config.toml
num_key_value_heads = 1
intermediate_size = 1216
vocab_size = 4096
rope_theta = 10000.0
tie_word_embeddings = false
init_std_down = 0.0355
warmup_steps = 196
decay_fraction = 1.0
doc_mask = true
max_steps = 5374
MLP neurons of a small language model. Each row is named by its layer, matrix (gate and up: input weights; down: output weights) and neuron, and shows model dimensions 0-127. Each number is 200 + 30 x the weight over its row's rms, rounded and kept within 0 to 999. A neuron's up and down rows have the sign that makes its largest values positive.
A block is one neuron, or neurons of one layer that tend to fire together. After each block is what it responds to, as a language model described it from the Wikipedia text at the highest values.

L4.gate151,160,242,218,227,222,169,205,174,221,198,198,184,215,229,189,190,224,176,208,209,189,159,204,160,130,185,212,195,185,240,237,180,181,169,232,175,212,169,205,245,212,196,257,210,192,179,181,228,166,140,202,169,191,149,161,178,245,173,170,217,234,196,243,225,220,171,224,163,179,202,198,205,208,237,197,196,184,200,182,215,153,203,234,276,195,178,214,172,187,191,215,212,183,225,223,153,200,234,158,218,188,198,214,248,172,169,195,170,207,160,204,211,197,190,251,158,200,247,197,185,209,118,225,206,119,191,191,159
L4.up151,244,223,241,182,214,165,249,266,161,185,145,207,184,217,138,261,196,221,189,191,182,238,216,212,192,207,228,191,178,172,247,199,165,182,197,212,237,156,201,235,199,213,185,184,162,198,192,182,189,194,230,211,172,185,241,208,202,238,234,210,174,216,183,206,195,207,199,225,168,213,186,205,101,164,194,184,204,215,168,190,230,193,181,192,165,205,222,185,159,221,260,232,217,180,250,188,231,177,265,211,196,206,226,190,239,133,155,208,176,186,172,170,191,242,178,182,227,222,125,217,206,213,210,150,153,157,198,224
L4.down151,195,262,229,220,155,157,176,208,184,201,134,232,210,232,164,165,172,224,180,162,193,217,195,176,215,169,181,169,203,187,265,185,186,233,155,211,207,226,235,176,205,221,138,194,193,254,260,223,199,255,178,166,166,214,182,198,195,225,185,170,222,214,167,276,156,220,204,195,197,207,172,167,166,189,199,220,167,201,233,216,129,189,218,184,208,266,185,171,164,217,211,277,200,242,189,204,262,243,219,219,189,197,251,212,197,145,182,232,194,180,221,169,224,220,218,202,156,184,227,177,244,211,167,207,185,224,193,211
L4.gate588,164,174,252,245,197,197,217,227,163,200,223,233,200,156,190,256,184,203,179,210,206,196,161,204,228,249,211,191,230,165,235,189,189,213,192,209,242,191,200,231,139,200,197,246,175,193,271,233,220,196,192,204,191,226,192,174,218,186,146,145,197,248,211,185,183,189,180,189,137,188,186,200,238,182,221,129,239,180,209,217,222,274,295,175,179,180,236,208,228,209,202,217,215,232,210,222,174,183,222,199,178,228,197,213,144,177,207,194,171,200,235,223,192,171,191,228,231,209,204,233,236,191,218,173,207,214,175,202
L4.up588,178,148,230,235,190,206,160,216,190,210,223,190,208,192,201,204,106,182,175,213,224,237,182,218,256,174,219,212,177,236,225,234,161,263,217,170,190,166,184,154,231,155,193,263,168,234,206,259,164,185,280,214,177,190,239,204,221,247,221,166,215,216,224,159,243,216,191,193,179,213,213,227,175,289,203,204,224,197,201,178,175,238,203,224,181,194,211,238,182,191,203,171,234,173,160,212,180,274,179,262,205,223,245,197,199,209,199,224,221,205,196,222,182,225,188,235,247,245,224,217,196,250,186,216,202,192,250,242
L4.down588,208,174,224,196,232,138,186,186,170,220,194,160,191,188,172,184,156,148,225,186,154,225,160,231,247,211,191,240,207,213,218,223,235,217,201,223,206,183,218,179,181,213,184,234,148,178,241,212,224,195,169,225,186,215,190,135,235,234,193,197,198,172,223,230,220,209,167,220,216,189,179,204,177,211,264,124,206,187,211,212,226,167,226,171,210,197,231,243,235,199,192,254,198,201,187,211,213,220,238,225,185,200,161,182,219,250,150,201,151,164,228,241,161,215,202,230,219,237,195,168,226,192,127,129,181,194,233,247
L4.gate1031,135,172,242,167,212,171,211,176,184,158,223,171,254,245,187,163,178,206,203,255,243,164,193,184,191,232,158,227,217,219,241,174,194,182,191,199,203,191,214,209,212,168,219,221,219,193,217,181,190,201,214,229,192,200,253,157,203,234,163,203,270,254,195,196,180,165,137,193,132,177,158,209,193,212,161,200,225,213,136,239,159,225,156,262,224,182,224,161,194,242,234,271,214,170,180,126,176,239,177,219,191,204,165,205,209,181,231,204,158,226,239,215,196,186,215,220,259,199,246,201,161,194,183,196,142,142,179,209
L4.up1031,152,252,182,204,218,214,204,228,206,207,210,194,226,172,239,219,168,243,220,176,207,205,142,125,180,189,201,191,239,167,204,272,163,233,245,199,226,238,210,192,171,199,220,178,196,190,206,210,178,238,212,176,155,175,183,240,156,257,169,177,202,170,191,228,293,222,225,153,199,219,225,241,201,239,198,186,178,187,223,218,205,276,207,170,211,234,200,212,160,202,231,215,225,208,274,191,162,219,226,234,170,208,202,222,176,203,246,185,186,208,208,135,194,189,253,115,213,161,212,202,268,204,209,254,198,180,255,182
L4.down1031,144,201,177,207,183,203,230,210,193,169,217,155,213,161,243,177,196,214,192,139,228,254,214,192,157,190,202,196,263,217,242,184,184,220,150,236,145,225,238,177,139,169,214,224,214,159,231,206,210,248,165,251,252,222,250,179,216,190,193,169,208,237,184,231,182,203,228,207,194,202,231,221,188,201,190,178,213,182,178,185,178,275,233,208,209,229,259,190,205,205,224,193,210,176,192,179,234,239,161,184,170,174,227,99,215,244,180,172,202,193,160,209,211,195,246,192,137,189,154,172,150,216,182,218,173,162,246,149
L4.gate1045,233,257,202,246,209,154,230,233,198,219,227,150,203,249,184,194,155,162,177,204,179,235,223,207,222,176,211,200,236,216,187,222,161,173,192,143,150,199,169,221,253,177,248,238,202,200,209,223,205,147,178,197,182,164,178,213,220,175,201,221,243,223,195,181,252,179,241,194,209,160,246,204,171,220,229,219,192,204,239,167,141,186,157,213,244,206,236,232,173,257,211,203,183,174,315,176,259,195,223,202,235,168,221,226,221,182,227,173,181,228,185,189,175,204,203,173,168,209,208,211,224,182,237,202,188,237,141,168
L4.up1045,211,214,218,174,250,220,232,182,199,195,222,201,195,258,206,174,229,129,198,194,167,163,226,178,217,183,158,211,209,197,159,202,215,146,231,176,213,223,235,199,202,159,248,172,161,199,213,190,191,279,194,250,202,206,228,214,262,178,224,232,177,187,167,216,176,198,225,254,189,253,188,249,166,283,253,204,184,201,183,206,222,193,206,237,232,193,243,240,249,265,209,233,222,155,205,235,224,164,269,177,235,189,222,228,174,192,172,208,179,177,224,231,130,234,161,190,177,180,158,209,226,269,198,213,215,216,163,247
L4.down1045,260,195,199,189,167,143,165,134,194,224,181,244,203,212,249,203,174,176,166,207,244,221,165,255,155,182,197,119,259,206,233,209,144,170,268,203,191,195,202,240,198,149,209,149,249,216,234,218,219,234,250,178,245,192,176,257,237,182,212,148,190,230,193,185,158,243,148,191,186,172,227,212,238,212,188,216,209,180,164,156,162,174,194,211,174,172,200,185,162,229,190,213,220,207,168,154,275,173,191,176,199,196,170,184,267,182,168,212,223,216,237,164,175,219,241,259,177,129,159,179,212,205,147,196,236,208,212,207
Mid-word suffix pieces. Word-final or inner pieces that complete a word split across tokens, chiefly -ion/-ation, as in symb-ion-ts, associ-ation, Releg-ation, reg-ions.

L2.gate465,168,223,191,178,196,154,176,163,266,186,234,192,182,214,199,191,174,217,220,204,166,257,161,192,174,149,205,168,228,236,223,182,132,158,201,175,221,172,207,202,236,200,178,158,161,220,213,185,177,194,195,235,184,182,200,207,170,166,230,192,210,251,198,211,195,188,142,238,156,213,223,189,206,178,178,282,201,218,238,213,164,253,212,155,250,175,180,211,230,189,225,170,198,267,225,189,197,195,218,212,206,230,172,191,233,184,212,175,243,174,186,176,138,278,191,247,178,227,223,188,239,188,155,140,225,201,231,202
L2.up465,222,160,197,203,219,181,147,207,180,182,209,249,172,270,159,240,200,190,200,177,187,167,191,187,264,183,163,187,191,240,190,184,175,258,212,244,200,231,167,221,185,259,196,246,206,196,162,195,157,169,196,165,152,195,228,214,184,244,204,191,119,176,133,201,195,198,229,219,180,212,247,168,176,168,191,172,187,129,213,195,234,273,214,214,146,196,164,222,131,231,202,251,204,167,170,240,177,168,263,184,168,172,162,231,153,140,130,238,196,198,205,170,188,232,196,212,220,180,185,221,213,192,179,203,244,227,186,227
L2.down465,139,169,223,153,190,237,216,181,175,184,202,187,181,229,176,226,205,204,190,211,154,187,177,219,180,222,227,181,199,186,240,220,172,188,214,190,221,223,224,202,201,204,249,144,164,174,199,235,212,226,199,221,143,175,178,179,179,191,225,177,224,218,206,241,160,151,219,210,215,198,238,201,200,235,197,202,215,194,195,232,202,221,163,178,206,174,173,185,182,168,194,183,288,192,170,181,150,180,179,189,175,243,189,197,210,161,229,181,174,177,226,240,193,204,186,204,230,207,199,188,185,227,210,189,217,186,218,181
Mid-word continuation pieces. Word-piece tokens in the middle of split words, right after a short opening fragment, e.g. spect-r-um, intellect-ual, Eberh-ard, ch-all-enged.

L2.gate856,195,172,215,175,190,169,194,194,191,157,206,210,205,205,159,198,177,145,205,211,160,162,204,182,213,229,245,182,215,249,233,205,231,177,186,231,180,194,191,212,180,228,229,232,251,168,247,207,230,209,211,189,255,211,249,201,203,157,174,210,198,274,190,238,192,173,191,194,188,204,238,199,180,233,208,175,191,166,201,198,213,158,196,221,218,210,185,228,186,201,188,212,197,215,289,252,134,245,191,184,183,218,188,205,237,218,246,232,180,133,247,250,205,235,254,156,210,227,224,206,156,179,200,133,154,190,178,217
L2.up856,266,168,235,184,180,214,174,162,227,189,193,256,193,215,227,208,160,231,180,251,217,175,267,207,229,180,246,206,155,178,207,186,149,252,193,257,197,211,242,175,196,214,164,197,187,172,247,232,227,185,194,191,198,179,226,246,164,231,231,227,187,224,186,206,171,223,185,206,193,222,166,209,168,194,182,138,192,185,166,234,239,167,201,199,234,212,157,176,206,241,178,195,224,171,233,183,208,220,138,197,155,215,196,158,188,215,277,222,199,169,207,223,185,162,184,236,206,230,177,211,115,197,181,184,160,208,208,217
L2.down856,200,195,188,196,246,220,194,186,188,209,185,175,156,199,225,240,219,223,238,206,217,157,220,209,170,202,180,166,217,199,241,214,165,212,201,215,191,186,191,208,175,189,241,194,195,151,227,200,194,190,182,229,215,186,186,195,161,186,193,171,204,245,179,196,133,171,210,165,262,219,196,214,164,171,209,164,171,209,181,232,160,257,236,192,248,219,193,210,212,250,163,238,220,162,255,193,182,236,200,201,190,158,275,225,207,205,217,207,217,192,199,219,218,211,178,170,163,180,188,134,195,204,188,203,208,177,239,162
Mid-word suffix pieces. Word-internal continuation pieces, especially "ion" inside longer words like expans-ion, Mans-ion, battal-ion and trad-ition, plus other mid-word fragments such as life-form and inter-se-ctions.

L4.gate171,206,180,232,206,173,136,223,210,204,198,200,212,186,209,158,259,134,184,226,238,143,196,182,197,164,144,162,180,208,199,194,169,190,186,170,251,237,177,226,171,184,235,215,227,167,161,163,195,196,209,186,191,215,232,248,237,188,218,140,237,175,148,157,170,184,155,203,160,152,152,272,224,189,252,267,204,222,118,158,226,216,221,178,179,188,198,212,192,185,219,176,249,171,221,188,160,229,172,211,204,230,163,226,156,184,186,178,143,219,176,220,160,228,224,227,196,290,197,182,224,188,171,222,187,137,152,177,199
L4.up171,226,180,220,206,189,227,169,203,187,188,167,204,143,204,242,206,185,178,172,162,151,199,252,192,234,196,216,185,185,196,168,223,185,231,192,141,155,230,195,224,160,208,202,191,185,182,184,133,238,210,225,215,157,170,191,233,180,188,205,188,126,216,185,212,202,210,214,181,140,210,217,205,193,176,239,190,244,226,186,191,200,187,228,222,166,188,213,190,198,242,183,175,281,217,174,189,216,131,197,216,216,204,241,237,258,212,162,149,217,154,208,232,166,204,197,204,148,183,201,216,195,160,251,137,255,215,254,191
L4.down171,222,252,155,183,247,261,195,210,210,221,217,207,213,226,228,139,195,219,209,192,170,185,225,168,162,174,194,196,161,190,196,196,232,230,237,198,142,176,179,224,188,177,151,192,198,222,213,163,169,147,234,179,206,197,235,196,219,213,188,214,191,181,299,227,188,193,189,215,212,205,212,245,185,162,233,174,126,215,188,210,175,237,159,204,230,165,210,221,195,221,174,151,198,178,200,181,231,187,215,224,189,220,185,201,167,174,164,199,176,219,195,187,225,187,180,171,245,171,148,209,215,198,202,188,210,242,232,230
L4.gate371,146,215,227,221,232,257,199,203,144,207,174,187,198,200,232,191,207,175,220,198,201,208,206,187,184,227,189,189,156,213,229,165,212,217,196,180,264,192,209,149,184,196,164,178,246,186,207,217,162,196,258,180,178,213,188,191,169,213,227,215,249,227,206,180,209,207,148,142,165,161,251,221,184,239,255,179,207,204,231,172,191,237,196,206,235,199,199,195,218,189,218,204,168,227,186,224,195,177,196,261,254,220,174,206,200,229,202,200,222,248,223,164,182,167,215,219,173,157,171,166,180,261,232,189,174,189,203,144
L4.up371,149,156,167,197,168,164,201,164,261,150,200,231,211,198,202,226,210,237,158,163,212,187,187,164,164,164,187,181,153,175,156,162,200,195,206,163,194,191,228,171,182,160,172,171,192,228,217,148,222,175,284,176,200,206,137,179,230,194,191,211,214,199,176,221,161,214,229,231,242,164,220,237,215,258,152,219,203,238,177,188,240,180,231,158,161,207,110,261,199,219,193,208,223,223,172,214,228,224,150,178,225,173,174,176,196,155,216,228,149,179,171,234,257,185,182,171,221,198,249,175,213,196,247,176,256,204,194,226
L4.down371,262,197,225,219,203,171,191,203,284,219,226,213,228,199,212,233,161,239,158,221,196,185,245,195,222,178,229,216,261,221,200,198,193,185,203,181,213,212,234,185,265,214,208,220,218,193,172,197,249,209,121,184,218,191,211,206,211,205,237,224,233,164,194,151,205,120,224,217,230,228,252,185,147,236,215,214,201,174,180,163,183,186,156,190,220,167,214,211,157,243,208,177,221,144,197,161,199,227,204,172,199,222,217,197,190,183,232,147,161,166,173,211,229,226,194,181,219,202,185,184,173,212,218,211,153,243,202,183
L4.gate392,196,192,196,150,217,143,208,180,231,260,193,171,137,163,234,221,161,216,201,183,144,211,178,166,181,199,213,174,165,200,128,192,202,264,170,252,205,175,219,249,202,217,135,180,191,157,176,214,197,232,203,208,192,225,221,145,218,207,216,214,235,182,148,225,190,211,237,188,154,174,199,198,162,192,225,198,224,206,214,204,199,218,232,188,170,226,207,202,234,203,219,170,223,216,243,199,235,211,210,260,213,151,190,191,198,158,131,168,202,127,241,195,194,231,263,221,234,202,213,244,229,237,220,157,208,164,205,132
L4.up392,184,159,210,137,210,162,208,184,186,204,178,169,139,233,207,213,182,184,262,195,225,167,204,149,166,197,210,207,187,221,194,164,217,204,163,250,209,184,221,218,174,208,165,200,170,163,154,179,186,209,195,175,215,221,175,195,252,189,207,203,207,185,177,197,147,235,222,208,162,181,217,184,191,140,212,179,259,170,240,172,220,193,250,167,163,189,214,258,232,213,222,179,273,237,222,219,217,228,202,193,157,217,185,184,223,183,153,155,176,178,179,204,219,234,228,175,200,224,187,217,212,259,202,229,178,182,162,204
L4.down392,196,210,218,233,183,243,190,236,157,203,218,196,198,199,191,206,226,197,206,160,262,186,187,154,217,162,196,194,254,218,201,230,192,182,210,169,177,182,142,260,241,195,199,163,191,216,203,160,224,240,254,206,171,176,200,242,176,165,192,207,171,235,223,213,246,200,202,191,207,205,203,189,180,189,188,183,247,168,202,179,195,217,201,139,245,152,185,210,219,184,183,200,213,187,162,197,144,172,175,188,231,244,222,230,193,270,240,217,211,231,167,208,209,229,177,192,205,181,152,151,166,189,194,214,257,210,216,229
L4.gate1154,204,178,185,176,231,225,181,212,249,197,217,208,194,163,262,248,144,216,201,147,170,189,213,195,172,246,195,239,232,201,277,187,218,155,202,180,266,225,204,226,201,225,217,193,158,181,187,177,140,215,167,173,233,199,194,159,184,210,209,226,224,196,176,152,208,173,167,230,185,202,198,164,169,226,214,239,243,146,172,219,217,179,234,203,210,210,200,223,200,196,196,205,154,209,224,150,221,187,219,225,168,191,240,158,171,195,218,188,217,191,202,163,182,211,216,209,255,192,202,157,205,151,203,159,193,191,215,204
L4.up1154,247,124,167,281,206,200,195,203,192,228,181,144,167,187,240,228,180,189,222,185,211,197,226,159,234,185,197,195,208,222,241,209,279,177,209,197,181,179,221,205,176,271,176,201,187,177,224,180,209,106,236,191,199,211,240,207,194,166,193,189,201,151,231,224,229,249,243,211,141,223,239,206,183,155,198,192,206,217,225,200,201,221,157,129,126,173,243,167,230,184,184,192,168,175,231,201,207,223,185,192,202,196,255,191,179,220,276,206,184,233,241,178,197,213,197,209,209,201,176,203,182,188,223,194,142,177,177,158
L4.down1154,243,192,180,180,197,267,213,254,152,196,218,202,180,239,163,194,239,222,191,209,219,171,188,215,225,185,235,168,216,180,242,180,197,117,217,235,171,168,176,230,168,194,183,198,170,240,228,223,170,227,174,232,208,216,228,194,149,238,180,146,176,212,217,212,225,174,220,188,206,212,207,197,208,225,211,180,151,176,195,209,209,174,183,177,218,173,213,162,203,175,162,191,250,152,223,200,247,168,183,192,179,207,241,269,166,174,260,169,204,171,180,213,206,160,190,189,178,241,233,217,204,194,206,161,204,221,167,253
Mid-word completion pieces. Second or later subword piece that completes a split word, often a name, such as Scr-ub-s, Bertr-and, tem-per-a, Musharra-f.

L9.gate253,184,276,205,187,190,238,212,244,245,213,245,189,196,185,210,153,237,216,214,191,238,170,177,157,192,171,182,187,168,186,185,205,129,205,234,188,228,240,175,230,190,165,178,177,179,163,232,241,214,154,213,205,208,183,222,167,187,192,219,163,223,262,224,250,203,192,210,219,227,190,230,150,161,249,223,211,253,189,199,167,199,201,175,203,200,207,210,216,200,195,215,179,166,220,190,157,204,198,184,190,243,237,213,190,178,153,201,268,205,208,192,198,208,198,212,232,200,179,214,171,243,212,238,192,162,164,228,160
L9.up253,251,157,181,244,178,233,229,135,224,230,186,198,138,233,162,183,185,232,186,233,190,206,258,207,216,162,187,208,195,220,200,216,249,178,223,190,191,215,132,225,140,198,199,155,204,157,240,230,145,216,203,218,175,230,154,170,151,168,167,203,189,203,218,193,157,133,240,248,236,166,194,235,221,236,210,230,235,158,224,218,176,222,242,173,210,247,230,245,229,211,219,240,182,259,184,245,233,199,198,183,235,235,159,180,180,212,257,178,194,203,203,166,207,213,184,197,250,183,191,188,218,216,202,211,230,181,154,217
L9.down253,170,238,249,191,215,169,213,241,206,141,130,202,166,202,186,178,227,179,180,236,228,205,179,152,195,207,172,207,218,216,207,230,173,209,210,177,166,214,170,181,195,137,211,234,227,185,161,218,226,223,213,228,197,192,144,192,189,218,268,219,225,204,199,246,195,169,154,166,202,163,171,146,212,239,180,195,180,225,236,206,179,196,194,201,221,217,184,188,227,225,194,201,240,254,200,209,214,214,204,197,161,187,216,209,203,186,214,170,248,182,234,161,266,226,193,228,198,219,164,133,207,207,167,245,213,150,172,246
L9.gate529,210,199,232,195,192,176,177,243,249,181,190,121,247,250,176,121,126,196,244,231,174,199,153,232,145,231,204,185,173,173,194,195,200,250,222,243,226,273,226,245,168,142,199,217,260,141,236,226,208,159,206,241,205,254,203,195,200,185,192,160,259,134,224,173,189,192,188,216,205,206,176,220,165,215,160,193,197,245,193,198,222,146,215,183,225,202,153,129,219,229,207,196,216,226,199,155,181,177,206,196,207,179,240,179,208,153,206,231,206,199,240,230,253,220,170,174,189,193,232,239,218,159,222,202,201,216,196,174
L9.up529,196,205,263,200,168,203,228,165,178,172,214,133,171,242,193,163,202,198,225,191,171,149,201,220,179,149,180,198,221,179,191,241,194,198,211,201,164,185,210,199,236,197,189,206,165,235,205,221,175,216,200,197,233,186,109,207,250,234,253,262,225,222,200,198,173,195,235,219,191,230,207,209,196,207,227,228,214,228,229,228,96,193,176,203,232,171,188,222,215,273,187,173,214,198,255,256,211,208,183,205,221,190,218,210,145,143,190,190,222,227,208,174,198,200,195,217,207,170,164,217,229,227,203,219,218,180,236,240
L9.down529,190,204,208,194,184,211,231,191,192,231,172,189,168,221,200,195,126,199,146,180,175,195,211,215,163,196,174,281,174,190,241,219,193,172,213,259,165,234,238,220,207,223,240,220,225,216,157,159,217,228,237,198,187,193,216,196,163,162,202,220,221,221,171,169,192,221,190,186,237,187,188,143,201,214,196,181,209,150,193,153,227,199,202,171,168,211,178,223,121,220,192,199,180,200,209,235,255,224,190,203,186,244,188,203,196,220,178,208,223,131,210,198,244,206,143,251,192,186,193,209,226,212,192,190,205,172,194,177
L9.gate1022,173,247,215,174,187,150,210,169,243,140,199,187,198,228,197,186,169,238,218,214,214,210,225,203,176,179,174,159,235,150,186,223,191,224,169,203,158,203,213,240,226,214,172,149,170,170,212,204,198,205,151,175,155,213,167,150,206,186,199,177,270,270,191,182,195,181,189,173,155,180,213,175,191,223,192,201,164,193,209,221,205,158,202,229,213,272,256,205,222,183,190,137,199,209,179,191,212,150,213,224,196,205,142,197,218,216,168,194,159,204,251,202,156,210,189,176,215,203,186,181,240,210,187,205,229,209,166,227
L9.up1022,190,228,140,229,169,233,239,205,206,247,101,186,228,181,150,195,219,163,190,209,195,198,151,201,210,225,231,175,269,207,236,152,145,196,209,144,218,187,229,171,238,215,242,202,203,235,177,196,210,178,227,174,185,203,210,213,235,163,142,203,201,197,147,205,197,199,221,158,206,186,218,253,226,207,203,187,212,236,182,238,189,188,176,203,172,188,237,161,210,246,199,220,208,238,250,174,159,195,184,138,213,160,233,220,223,185,219,206,207,153,157,233,221,216,171,217,252,151,178,188,248,187,177,263,193,188,230,228
L9.down1022,192,193,190,218,187,158,189,208,167,195,201,197,193,223,226,164,189,203,140,195,186,180,195,244,174,203,205,199,242,197,179,245,182,235,234,209,179,221,241,191,242,141,212,200,167,235,173,163,186,202,191,210,203,221,181,173,206,180,198,188,222,149,176,179,131,190,200,153,204,197,185,211,196,135,240,221,234,245,228,215,178,239,189,178,135,189,210,242,243,197,216,144,196,209,266,207,243,230,246,210,258,183,163,194,240,208,201,183,226,175,265,167,214,249,197,132,157,231,190,218,184,239,160,182,192,177,154,216
L9.gate1180,210,193,207,171,215,224,228,271,213,256,218,181,175,216,208,192,201,197,252,212,133,239,194,151,151,235,208,167,203,244,243,157,170,209,221,182,273,226,191,211,203,231,213,179,204,151,222,211,202,242,195,213,168,197,205,165,234,186,151,185,182,212,182,160,236,182,176,217,187,231,206,241,199,221,175,213,164,290,215,252,224,196,176,196,260,246,214,217,227,174,245,177,190,259,193,213,201,224,203,228,158,163,213,176,153,176,224,181,254,193,196,171,141,153,213,192,246,234,254,194,234,186,169,175,221,187,244,193
L9.up1180,210,240,204,242,220,203,243,235,182,184,208,205,222,188,205,192,171,179,215,146,185,170,165,201,240,273,181,256,149,194,246,159,225,211,198,187,164,247,195,188,162,225,276,206,194,207,169,220,229,250,230,246,121,189,195,249,203,260,212,177,249,206,215,258,244,194,192,241,142,215,240,256,180,217,214,191,229,171,200,194,194,147,183,207,194,148,197,163,234,292,148,208,258,189,209,202,156,122,220,178,216,162,202,208,166,238,210,157,196,192,177,223,197,170,207,197,240,189,166,276,174,199,221,192,181,209,174,170
L9.down1180,150,210,242,169,152,200,158,261,218,198,232,219,215,154,201,199,195,212,233,214,158,216,208,160,179,247,221,248,200,206,209,292,240,197,193,194,129,218,276,215,201,170,205,162,190,165,219,208,257,174,186,187,179,207,226,217,195,189,157,218,176,179,211,196,208,191,183,195,240,167,206,222,169,223,171,182,176,190,193,165,197,219,202,219,185,153,171,229,228,204,223,241,179,183,169,192,207,163,172,212,225,215,218,194,196,184,120,222,155,196,179,202,225,184,214,228,157,154,220,161,173,179,182,162,208,186,174,200
Relative pronoun "which". Mainly "which" (sometimes "that") starting a relative clause after a comma, as in "..., which did not occur"; weaker on noun-completing suffixes like -ance, -ment.